Part of a small language model's weights: RMSNorm before each block.
MLP neurons of a small language model. Each row is named by its layer, matrix (down: output weights) and neuron, and shows model dimensions 288-383. Each number is 128 + 24 x the weight over its row's rms, rounded and kept within 0 to 255. Numbers have three digits each.
A block is one neuron, or neurons of one layer that tend to fire together. Before each block is what it responds to, as a language model described it from the Wikipedia text at the highest values.

Responds to: Mid-sentence coordinating conjunctions. Conjunctions that continue a sentence, mostly and, often after a comma or parenthesis (e.g. ", and led to", "(and legal disputes)"), plus but and it opening a following clause.
L6.down1422:120136126131143095103097068082106148148112171111140131143204130138124124159134121086143147138151120119161133100154099104121121136110174106131111108133123137122132113107103158096127102115184122119097112110106136123122098110090133157152125150158135120128162095102097169096134112114100119129

Responds to: Preposition after plural noun. Prepositions such as of, in, from, by that directly follow a noun, usually plural, linking it to a modifier: members of, stones from, victors in.
L3.down349:102140099127172099104154146115121114131133151153134168125106144126098146151171107101137121131137127132147173120131141103116098098157143124133119124120119133127127150123102102124176132122105093135164137118103138154128134167136136123130081117113130151140116135115144101177101121135121135073
L3.down760:124129116128092111102127127107130098138131099138099122119085155166125160164119149136101098137161130104171143154111095133146149128108164127173142122101113136131118131118093101173175169133081106123164148162132139129123131135140157128191130152126159134145152067059120102127127133152147132118
L3.down762:148122142123153150126118093141110132139088127177122132115064122137129138133160176138139089132164161128141130118128129138108140136127153096106143084166144121142133133123103158105144154134138138113150106150092137155121117101126155103167150117134118131134114115160109121159138134085122184111
L3.down836:114155102118160134119122125167119152145123109152091137111121111126134141130116143131147095074135133117148070148127163140152097140073159133139148138175105162124085076150134143114096094103131147116168162134144148123168131100151124100120103099138127109144123117113160144177166137137112154158
L3.down990:119132087169180151142127124170131122122141154176145107117087127129101141105134189144109091124138162152087117129145128148090127131134134115162142142090112097144083106161125160148169102084113122104152110141122143165127094180118161148132142065121102099119134122133107143139133105094092151135
L3.down1032:171166122137144160137117128144151144107127110139135152153118129125205092073157116084154138101121126150140129134122127123135129162129169136123070169138167084153135167105141102139118115123118163107107097134144145143159132114163144106136107122149106099135169156162128127122121116106135139135
L3.down1416:089134150128132095158130134125128132138120146163105119127109124138130131182144133127119150169120150109135152099136130089118142091126090106110088156138123156142153109075089073150168127146119115129096139138147133144134128152143186129122122138130113135092146088092094127148094140128163142123
L3.down1421:119139100158090109119134097127102109126089128125074112117096135137109128146121147149074130111121156125189121139154118098080085110094160135113110086149145113160124118125155161098132132152151117074148141146129119128128119132152135118129116139127109101102160133147118080068114132079190134118

Responds to: Coordinating conjunction after clause. Conjunctions and linking words, mostly "and", "or", "as", "including", opening a second clause, alternative name or addition, often right after a comma.
L5.down96:134105138137113113106135143089132117165152140169154162112151106111146106118166138101144161106169114118133158139138173127114146101107126100109157173089165121150173122143133146131139153194135127094135162156130117121117105126114134146098127160119137098123101092138160143147165128125158130089
L5.down179:127146141135070112125073110101119143136083163140113105133165122160117102115150101130143153180139146151123091091153174161119127093106118081089130139121132137124134174167116194120114158140108146143106140100155155143147178168103158158139126110122124083145150104141116146114106174101120118085
L5.down767:114132144139122121154126137150090127119110138155127095138100105153085109138118107066084139152130162152131073097130146164184123148144150094155125140159105101152155168126163107134104157105135100139101132132142111161145105136139111117138145107141114144093118112136177116124134124131122119148
L5.down1018:116096132113120110117140148118141115122150116148149146082117134140152136137068099161100089111100167131106099149165096120131108141081137092154108114105122156134123107109102140133132097105166154145143162146175098160133115139109108150160165105127140109157105089110153127117125136127125119168
L5.down1033:097130113142133077100102127114153158136128108139146105113123104112108162115146120127143170125154175136124106112176156109109156126094127124178153108090105136139132116127118150132145138146167113096135090107170098137123111138116151140134102148114107121155115111127141160104122156135129110148
L5.down1230:114169118157124120153126148143103097116114143141131129164158129100192138161108102124141137160174117111116142121129105131116153141095103116116179153143124111075149129137140131138125161101128152134113122168126168133145126162157147073126123135148147110129114112099129061134131104136161159139
L5.down1305:113094130118139147120071143128144167111113115146140122118113145133150116188145161105116086153120118141099133139120140086150122099159108163176098089116106110125121174124136160143168136096142092082153105141116163098112137116096155104153122140130126068123124094114118110186150132150114112120
L5.down1530:107124145096132114131078125117138155129166128126124153119141121112138096129113128154128132133139121132145173097125083162097134083163133123140067110106148103143089139114129125132103126101104128150114147123130122111072141094104126155129128103094099133108130152074153145105136128110097098139

Responds to: Mid-word name fragments. Non-initial subword pieces inside multi-token proper names and rare words, such as Mord-or, Zimb-ab-we, Mack-inn-on, Pend-le-ton.
L3.down171:108146149101136146122122136108136108127138145143149111129086148068134110113145154145129177152118109119170156139122101157148153140140109154173124139141143148133117148134176106152147120132134126145080128134163129073145128152154170119101071114141157147132135145112130136164123135093137100154
L3.down246:115069151120111186180155140141169122109150128106147128136115153124116093106110125116141193091164145119121108134157123160142111146173120131149154158127116144124113131145168110202111136136134104163129146141129125129130132096151091098095115111103159154158137138194156133113098125155155139099
L3.down415:128159129100107133135110136073150119138177127123118133134121128169105150129104130133143121130165167163129062138117145116142122162119100100136119118126161127113146122156154125176174100110146110100098113138121099155131152122142084124107130124150140116078155111102178083120146114121158089133
L3.down696:105114126071163109088126100121157122142124159085161118120167161147105123155126141130142137172157108126157131129153116093114145136125119159161136143155147108104123137163130114173129099082113155149122103135127124144113125162144104139103122136102159121135164122138139127172117130122133093127
L3.down801:121160156139140165154162129111125102129120091134131081167099069104095097116145105126096169142147142091121147109131133142140190110124122090106125134136122158136144121123114106122153108160110125120113123107100134161111063116137131141141150124112153072103147134098177145088102125140128148142
L3.down1040:077141125110101116138128132110118134090101124093128142180099121136125134126135139143138138155124133103159135112134117124127142104148066126127131142153152160119129143150137113167136120082103108161098112099136090142102121121148137121150111170110136109125087115115118110175110155156163102104
L3.down1395:137081121130112137104159139137137138134158081115144168143100158127101142144107122101094156169105113147137140131137108147079123172085135154099139143116148120131142108149116144116135117096176119103126173121113128133106162161150141137127116146147099081185129134168153114121144145148080141112
L3.down1488:111133129080060108152160130122107127102145146132141112128137130123144146123149114151128148123146114133181183111100102083156140160107135138144144127125093152121129132103115134184089113121122138123105144147105143084102145116113122133109135180119137138135154144100145124118109108162144108080

Responds to: Prepositions introducing agents. Prepositions right after a noun or past participle that open an agent, source or owner phrase, e.g. released by, selection from, Ministry of.
L5.down641:127170139110149161161165157146108119101106154155125087117096105130100134106142128139161089093096172130109120109145095106131080099128124104131114133170113131119157132150111129129135137089150112172122126138144147148101130152112121167085116154156164119155158140135161134127150120145104150115
L5.down708:124120175098138118108109118135147089166132137122136142130150153132127128072174137170145143093147127126168157124104162156144118150129097091109114169157116152093161122131114167116110116116097147065148119126113118134134125121114106140129148073105116165137157172135146138114125162100111102102
L5.down762:131083108117126180128158145123125120130110129132130138166142104144100113151127151103118106120127146145120158131123123181144127110089106141151087165149142183168144092099135150136115120148104160150147124085131108138133132151108125118112170117136095134125127179113119146132095151122163115123
L5.down993:122102130146119134130111167172154080109110152153127140143128094123161101131134112110047158151138170052118139086142132102126098150111129099113138132141149129137141134111147121121157140115144137127149164134103103125118180144136138125132122172136125134141148148118119091103158134084091111138
L5.down1058:161099145147093131147132118146111120090102137143121135130112096147118114178174139121091160105156128111148097148135097102126072153118117131087136073152129131159125102118125158125133142110116138116114129140144090126079123099119115106146152111064101141126093123101135117153107169118131174107
L5.down1231:157108121140113130162136132143151150162145122132125136129088110139144155104117150182119123102109114132090102118160135099133117134112135128170172143144172124115170123155144116167111122087110121106136092105104163130146117084142138184137155180142119140103116133158109126142147095134127089144
L5.down1291:088141149106147138151128114138150105132158130135109143094110143129121102123133133162113152148144134137129125139143153103123102159143101116112105107137141101137112121085142150115122145122155095062177145129120082146178167086099109127129147103154145073138136121104119135136139139132115093143
L5.down1447:103142109103094120148156131146103064110135132109162120127111142154118149106107144084157085183130153130140084088119115116125124110114141121112078132155073145084140100085170112127175081151140125122102169183106166165170120151113166120117096130129142114144128101113132119119133113110149144144

Responds to: Postmodifier prepositions after nouns. Prepositions, mostly of and in, that begin a modifying phrase after a noun phrase, as in "best songs of", "results of", "national park in".
L6.down490:153111126158112122116207111126154168173146142096140123108105114139135146149144098124126113141140150157116132124137145165154158191125119126078126100095133157115160098181128118114115125101108152122160147153136167107128145142151172108109125123159130111119166104156109164104150141159120114053

Responds to: Mid-word name fragments. Short subword pieces like ar, in, al, i inside split words, mostly foreign personal names and surnames in lists or tables, such as Guim-ar-ães, Laz-ar-ov, Ball-ar-in.
L6.down1245:164150120128190158154142130125090112107116198118143158132092170134093106113151110125086169147132102174163152111112109111140157162157170129150147132145158123146140122107097083127135165156148125143120142131133117150112148155068122137150131092145135158124102098122112140131130112157116073146

Responds to: Coordinating conjunction in lists. The conjunction joining the final item of a list or pair of nouns, mostly and, also or, &, di, as in pipes, and cable covers or Grimsby and Shoreham.
L3.down81:130153126115118133090190127138111130150142086116122094158056183116112093094168093142105100135141126152120101108115142148067093128176092163103125101096119144164108149128116110123107100147112181163076153156131128138104161142123140117116138155110164095142099095120127133149120072123144134105
L3.down516:185133130131139097113147170142141131125134126113109098111125097148147110142117088171067124129159156104138128102126088122126171139131108128176164144149143135162156114099154183137090135136115117070143153142149102152074147119141102145123183128139156108120144162127139099093165167129122102155
L3.down550:147116146129144112131109120112137077126139103164126189128130102123149088123126125127144127156110147126127156145137119138135088116114174115123128152125141160157118144074124104129132134191120103129112115131077147140124085104107186167152100099123127138155163063123129119077127174125154161126
L3.down880:152132147121153120095116115173089140104145133097092122149120113109089106141165122131136164086086149140151128172116134107115126141156114124141115137122092120124125184116171122133149106192171131155060127132140100121141151127125117138118124117111100132197118060134122140145079140131141129171
L3.down1149:126145127175146093133110121138102127139117156089136072096110100145084148134135121175160125122133109140179112153142097123116167151139147130127135112090116154115108131107130155126112151157113116118191139112154099124087139180115141162095077128129154140149134108174118147127125137135095147110
L3.down1232:117115152132165120106157146149089162137110119146107129079108123107182096182097126081132105155098126145090192113125151130118155151129097165131142121119155092134123163137089078110130117157118132110119077143128137159125109150126146098109143144146107078117159123102089132154110124093122165167
L3.down1260:105146170151115115133144113165140097167175134124184126155133087118115094113125118143171145154082159098156131136123143129108159119115117132094117088134120152144097130112142147130158138147098153118154081155118134164108152146132102141163105137108132169086149074134110142167120191130197132136
L3.down1314:161133096140135144164148136146132113120120150136090126120169113119184113122103133135110113112145122145137095143117118168098186113142129120139092142119124165163102161126133098133124157147129126110177106139080116128125108187084103136133118112150118148165123140160130111168137124113107088147

Responds to: Conjunction after year/number. Coordinating words like and, &, or, to linking two items, strongest right after a year or number, as in 2019 and 2020, 1994 to 2000.
L3.down20:139119155167126125171119099131159098115148129155145213118134102094138079094152144137105125100151123144139111145111183088131158103109157131149128169139082129088143106148109134174139111130095151149108131113113127123132119135090127182104140099111056121119125089090139095132132140116095107128
L3.down21:126138106133137142136073110113131126123146172113131172153125105164123134112136118107131155150155143133125156149109131156146140129082135199142111106117110162130173123132091130117110131083144112108166104120090107160121149109155138110094099116101169145104075158087102135137123114147103124094
L3.down197:147136124095101119136103126149131117123134083117123153125110136130123110146149109118143155142123169152124153109213098153160124126089147129150128137124120121083122128094139101119132079135110172135138136157139146131120085149161130098112145086089149142146182101124104112089090158107137103112
L3.down250:127117120113119153190142112105183129132076142069110192096143129145117143121129141158119131140133141118130132121081105168140163115185124148113134134140110118100111159165127131109070092145193107129123124152116127159066168107111160085137124119111094090129112137119123134120142158158119115115
L3.down388:113128078115129109126120097116140107103106137118080147125110160147084128129170110100132150104131102140120152125144125092134099134087103122118106118125128110109151137149127125154096104144106161123134128117102165094133139099108113107149122117127111136141125110116151137160140104123114129148
L3.down834:127194132138115119108149125156136127132118102129117103092095118136147135134119125146105115123158132161121126125112117136153150120114125154105150105077153121138093103152113126156135139103129119142122104160122117154137143125132130152158158133114165144155120100131150165107112153092142126140
L3.down943:156104114140084104113104132147093110127106095134113136134116129109131166124161155094096103137085102124147094111140112130108150153126156136154127103138172121114110153138173092131150083107136119157137161154192143127142138092110097093123149127161126113109122107182120116140156110131138160132
L3.down1053:109169128147170096092112120097163114140162089151125129116117131098122099120100151094129141104122151132152174124136163138122133136080130091097146153144159151100125147157125143138118114127124137119112140138157097111134140133111165118148122132117123096109161131142103123118131138181096155119

Responds to: Clause-linking connectives. Relative pronouns and conjunctions that open a new clause after a complete noun phrase, such as which, that, who, and.
L5.down15:120128142093149102103116141108107113181143103133067182088166123104122168151111136091135112116141159105166125127108140109079131102080148144125159114089101135148159109089085145092140122148135155111107119123136103148117161129109135107149130111117133118096169108147121140135102116095101116114
L5.down374:096101120124161161114100114097162147099138133182140121127146171094106133107141167064150118125123185150095146125114135151135131124139100083134128098118129118115105128122104128113095124114122127130118139160129088131092163139088149140121174159114125112102151115138119142137108167100142114140
L5.down450:149120164119154129132119179127161101120129114093113205117166109086197177122122124125094112134162095138110116116145180146129132139155138114151141134117094151077155079131080113133089107148123121160091107170125095147137137133102120140134131122133127131116164172128118113119070123160122077139
L5.down584:154058152129135133125121109119131141082138111102141104146136152162124103087100121108130095134111142147117110121107106153158123129108101142153130109103103142174150118122139161139106143086133144136154100116119112156094103115100095128180117102129079139149137103086148130076116147168131174144
L5.down795:163120135109154122103141112083112102116174141109163114158135148106147150109171168106160112142157140128115168144115133089161089119141129134130136112143126130118117129132147147109153095154103160129137150137121147152098114155121134108101143121134153133155180149113130127154119102121136094122
L5.down945:153124108122068143147123113113111155105121099107151107114132123109105110143152097177139108123127163146142167116163123136122106132140153079147103139126153123122129141125151135181142142137110143128184107148132105110121157115154145147152135090149093162144147108123145149134123105127141126107
L5.down1189:116110131149149118120107116198133106129088138145096113125134131130099129096148122133065137144117112098093142094135126101151110123114135118127193111142075142110126145100112096137105161158128124133121123153105180144152135112055153125112113144099146077090159127142126135131127116115168153174
L5.down1380:119107162086156179117143115145114113098117110109114116094174163119158091152170137129134121153128138101105156148151130137172135099080146117091075114134110085117141095119137126122116134106145086090124130129083119131120149092096121144124143178153106097151133133156135124110118133141114162108

Responds to: Comma or conjunction after list items. Commas, "and", or "or" right after a noun or name inside a list or apposition, as in "ggplot2 and", "Jimmy Jazz,", "animals or".
L5.down51:146168112131117158112103137114156099132124088180111146103139135116145144158116179154111132111122098152141131141151117127125135183113161178155108156131134204139148139159084151116106086156168127089154145136212138089159121135092124114136126117176139126143156125096111113142179144150111120144
L5.down433:153111173104144144098156146087111176116095116108123111153134125107128119140109153178079150109086146166080124097183109128129130112104135140163134138124160099120163105120124124157141120164105117130109101128117089127120120105126112121097129106128135106126090121128140132160101177126139108143
L5.down573:104171140142096108140144159155128132183076147146106133117134116190091120084115126127111141120198105119122151134115123130104108131125121085117135141120110134119135179134119106116144176136169103151151140115133174135132075135134140140132140118131142098101134092159109122134143114129130144084
L5.down575:148154111164086120149111119121120100123118150151124154114124156102161166113145125133124098112129132124109107102140117141142166112109125088153201124125123165192109122112114145098109084149092132156101151129137136119117107139132135136088126120116121091090082123167138116141143121116128114153
L5.down816:141078123159139157129121119130136126085151165102136117077115119166077100143145144095124149112128079121150136128107097131138107128115095112150129124121106120083124130124098119119148109094134130122149110131130077178125127123128128156060117139118128101080113102194118138067154154087143099151
L5.down833:149157127144088087103109143124078145074120107147138144117123142110089103149146078159144115161101148151108151117121081118138160114202110110137120113128119126160153122091149114105138135138144097141165112122098099120139165152112129131109106133115125112138108099106117153109122083129150119118
L5.down1149:159124153134138148113161103115114159100115137119087098113095131136139142117120124141118117140082120145099151151112089127147102125145122135122099137119141131126131118123128092153132138123143118111148107141147141139135133119061107114139143121155111154102126080178095136161139140121153131146
L5.down1233:101148117130108095101097095157142094156140102109122137170143084141158106100163136116132118090169155086150128120095114118125119117129171137106151146073178099116148134146105188152054126170126155175143130117149112087139146118158091107107139134111146145111135118179167084146089116164101147120

Responds to: Mid-phrase coordinators. Conjunctions and joining marks inside a paired phrase after its first modifier, such as "social and environmental", "presidential or vice", "School/Club"; also hyphens within compound names.
L3.down23:117138109162145114128081149117076122110118126145124151092137096132147105100109162136112088145094132127129150115120079149125151135077092089170112116107113137103120147085127122135146141073120117124161163104133145126143153145122153165138131143086092133152146087089100157096112116109079141134
L3.down72:179110135155119109125138149120135127108154109137127118112118150172144099137134121140114144154075085162132126122156119136079154161161122094106147102138178125122130139158135122074131106099148116125099121120140161131163141113139126143082146116119129114090117132110122135113117133145120133147
L3.down380:104115096100124157096132109122108185098115080106079103139114161112108129161164118077153131141114136120102171179156117154119149112108130121156147168112146114088141092123094156121046153186141133151099155113078136184112120105132137099139117098124131118112105093097111137098082125113160128148
L3.down434:134140122176126127098119104161105127125152137112082132078098109111124135100186119121181122114141142125147165138116118134138154139127173135136125123145107134086126145093084163166140120133128064127173119112134108118146072125134105108120139122117121180101114124139141144109150130128114137120
L3.down719:136112088104120125132090095161137166121113162143119130137167109121131142113148135146104109195116140133100109188099139159128140206153116133165083137186144118096113148135157131066126106134168145111136112150127108130113105090123161111133134115096144156111123150125163122132102152133140157127
L3.down808:114125113156114149105125147110127113104136110109080116166139152130113117134121140146098138124120095143094109134128095133129113142099108097130068151127158152140176140161122167117075174152173104136114132130148099139134133131158111079146145090130142129083157128174141184117137145102142112125
L3.down903:138135116134068116138149156164187139165137171103128128144125131139118100145126118092087107142142134086105142143121096127157120109173099150143125095102148131135155141149111110143189162148128106114163086132112133151146132147135100130138160075121144137124106118136146133122153148106137118156
L3.down999:099115119122146115149126155107162137164078145126114136134128144114112149145120154152084128117147127061152093110132160153138135102131192105129134144127089142077124116161101141111108107137080122142095135081124100148125140114090168126158145115154137149100144186168078051116131121147140101141

Responds to: Place-name word endings. Final or middle subword pieces of multi-token proper names, mostly towns, places and venues, e.g. Picay-une, Bridgep-ort, Mont-re-al, Palen-que.
L5.down154:117132134160106110155111138130157140104138124124100151130114134144109132115134142077100145081127099124133085123091112136114102135122136157091168151091109107100158112122114136146095098074162147160115146158113148127095129200122132066161130124150109147201164127101129113154131165106100128141
L5.down564:147113128145183125112114156094106127093104088143139105098123168121104117140107161118130111109125164129176145115091124143137121110141088113121127121162131118095100125122150178153153129130106183165111107135179073133143128116132106176105130160111153099108147092178129163102144148148113119097
L5.down720:100126124148119137124159116121125121145114129166133118117126150146132155148122134142120131147111122107143078102117095115141096072136148125100145150143077147140168155115108104115125106110162099142139165125123167130139114169118126128130146127133132115120135133137109104117174117127134115141
L5.down840:146089155159089108098149115149135129151137193130137113123121120098136109096146184153124115174128096116158144122158128108132096156167132115146166130154130132091121091144158105139141137153172131088150090131108064084141131121153130163135126104130137137148105107137104186115124128115117152117
L5.down907:119177109126089168140120141136159140159103113132103158148137143146072147110139127109113107103127143127153117141131087111077143089086123125117137130141136132101127118135152114133145110113128084152073122091153113153163092152108184145116138116136147168135077106134104123154134158128126152104
L5.down949:120159098164116109146152176141143113169132097105106141136126095139146147105120146121165131155108152084092102130179124113126119139096167141091144116115178150143163102147085118121128106090101116148106121138126147175125174120134137111186155105136125130130104138118115085143138096091135139151
L5.down1151:148103114143153138106103122161143119104153106115147160151109119148153116163145146120114093100078150113109134118100134108112107101160130117137111121116117092103110150117153111145174109125132186160149102099123131107109126144159136111073090163157106123145095151139096158113173095135136139107
L5.down1473:122183144128125118133104155101127134159123082176107146124128126127132090115190128128142132111129102148144121098098127131132144116087177149140118093113151160158141079133101148143140084127120117102109147111150111120104178089147128152155137133114073126146182138100161138145128110193109157157

Responds to: Relative clause openers. Relative pronouns that, which, who, where opening a clause right after a noun phrase, as in factions that, Act, which, actor who.
L3.down191:118120127118150145172126137120100139114156125134145133100125070134111123117140146113144120140108179074075124111153146126138092100115117116091140129125096141110140069112108126105151132137135144129101087150108137132146101131074135158135171151149138150118122112095126121143121117118163117089
L3.down742:119113090144118134134118139135108169104142124081118098161148139101135197124129165119136155120114107121133116152125153119170136121182127126112125134155114084093143110123148108144117104114133154165090129105139126148156171125119162118147127125151129119122156114123157126100113159161154112115
L3.down989:123123112123180095110113121119108141154135132115114130134124093135129110175113090156119135139120146149127132128140138113065158156117172128137147127153122125118080117133099150172116090141107163116120125171115134138126113170129143119133111117113131149150151161149123134106112115159141111127
L3.down1091:099130134111161109148143155107108160111117126092135155132130131116125200097132103124080127147111110169149136115122166170133154131118118077143127131128106097118155159124186190134127145125119118144132137158159137103128140109150106115125085150104108067120128130148108127168126147092146135142
L3.down1100:096133133112137141094125141099088098149107111123113092088111132102138136189137085151152121163189173135128125133127137136128134126153111126118123110149100122133130151123106137085129135098129126105114197095150132091103126107133130126154112115130080106129140125109153160110099097115114108131
L3.down1162:146098151133102131137130152190089088153115141122123094142178089149119151168096125128139109126139127121101137091125142122105101130124100124131175084088145185096168134121075133089117091144137140118143156113154113164121126147142135154140116099143149118144156094100089125067155103171144110104
L3.down1325:093138107139148079118111124179130146172132105053141095097116112161135137119099121095115132149133106123139145136152138166091119149112106142087138158112077133153119136132127118116094123125125158121108118107082139116158133132128125125072179135132102149156141143134139171089115165155101133141
L3.down1403:125168102136104151160130112095127188137175120169177140099123097120091133163137179146114145150097127147148142118096128136166120139107144110158103164140085110140126131088126145121088144129132114124131149159138104122130123132116115118097118158124136162127101139096111140133122143106143125117

Responds to: Mid-word fragments after consonant openings. Short middle pieces inside words split into several tokens, mostly after a capitalized opening such as Car, Ch, B: Car-ac-as, ch-oc-olate, car-p-enter.
L3.down37:109154157132134106116110123151121098150130153114124171120177113089135145130170172171092175138172116097125120108120126126143080157134125115092113159146135115086143101134091111146095108098111128110144119152127101114147129152145107116161129148144163153116108106138118121104095113075116092130
L3.down44:122119082101131130116132122115116147132115152150102156109135161125118156119155115113132148092126122089151116142167110144147140146114152083145167091139120119129132113171157099141136138108117107122091090136139105164103086113164128124155108153126175156176125087099150134158129150148138143095
L3.down128:149173089129076119143114141132108138138160173121190149127088092117132092165078147115113153132121116150143108117131112084180151078202151131158163146143181146117107103152147171132149131135129123113099138133126184089080139153131115113130137119135158062146124125111134174147101117132124127140
L3.down266:092119121101133156134188151132166141130116080162146107140111131159100131090095118172140168137106100128123101061108155125141137134109097130103176104122117134121115110122152134150114136169152112129113104160155122112182176125140131117091085124107121104132155101104153139156158117107146135121
L3.down348:103122135162122143128129113157146138152169150108152136116114132109122104067136096117127169132135113101148107131127146166128165085162088145157116138149119123079118159168210114162159167132088161091120122155108157138158108140127096167106097142147118101145150109109135136164160134109146101150
L3.down753:132101099113095114124156140129104137110118156156120155128124128125156101132109166176108133138130149096164095119133089126164121116118091145120142153123134172128111117122146129132128081147075096127154143090147176132128160166138130158146152140144144134108119171163192136145137164126063155081
L3.down923:138089128101168106154172093115137116128114144105143090113085144126121125135106151114111134150150130126116103141105132121106130114137130121149073155163137151111150134141125156096107128112125187121119094115129134100136126173157166130072095128132101102149101147184134099185154133102186096186
L3.down1375:117127122132143120129109201128121076133146070106140161110134126111097141136060072090148132113147130144144098108112132109146153121111132133107140137113116112103135143135133124155138123122163136149185131128134135149115104176101125113121150137150145131086138143129146118140187137141135142166

Responds to: Clause continuation starts. Connectors such as and, that, which, who that continue a clause after a noun phrase, and first pieces of split verbs (st-abbed, cont-ribute, dist-inguish).
L6.down393:115120096101113125163077071164153162138103101119118109110142100098145148162117145103094114130185134094164091102165110122114133094172136117103093074121116151134119142176077144157110132134149129115164118155196130129123152122138133104124107119142118144146153132148077155147122133094097121134

Responds to: Coordinating "and" after modifiers. The conjunction "and" (sometimes "or", "a") joining two modifiers or nouns, especially after an adjective, e.g. military and police, hydrogeological and environmental.
L5.down79:104126160138131164116108129136127185101137082107167158077141087121124134200135124128145103133155124161142125109115101123140120159096126086153126130130115174119115107139130104091084088107130156077121122081108133103128117170119124143119154124153122124110144144121081095115107127100100146131
L5.down639:134116150086124147126173076108106137200133115122111096115090151139114163169114125130154113116099154111128130137159095133134162173116118174174162139114117153120151146119086129113092123123151080130151152131111165127072091130144121099185121147108134136120110142138108111117093100134119140112
L5.down882:119111145135144144123145118121168122155099178112114140135127087129184093126142137122145164099158116126151148109116144102171118119125144118161140156109091129157125177143113156103153125144139126124137158113136132123122160125107095138150101100087134119118124102151159173121160121083091129120
L5.down1043:115154121120096145152082138160151127156152152116124120144157124150112138110149184122132097116138091137108142096168108156153100140145125102134124136182114089114115133118168144150148121101090117168096084128145114114153173095132102133108110143122109093095156122135119131146116146123129161111
L5.down1048:112141182162155131170121142157135199124158111146143147125131134121157138154137109113125133123134125094147102126164126089167122124100131128120119167121134117157136129125138114119063069154141110119088095114114173143161119093122090148138153133140147142167143082126134116130117112160109126158
L5.down1398:118151082136120166144100121153139129140113139091147123105090128156103141162141104161154105130101139124118110099105119122145123159135091090137107126139136078113170092148152133095125121107160137087163106133097156150130173139157148119110121094137132160132115105109129151109154122155148115109
L5.down1429:131152137157122126093135132132142075125149134168141151071107113139092164146151131103136095110137205114143125172159128108120111088161144094174153126171095120145118141123117138094126150121121143109106093162128125132163108135083140129145125094102140122171116120126105149152126125144114089175
L5.down1458:138145075137113116125091162108136157131104138098096138177152164127106143132130150136163083147178126154106076133140126103138119149100156113101109151124162110128119127126161084123134131121149148164103157112101119144113132154155120096127171134121147137150100104126146160150146146119060086127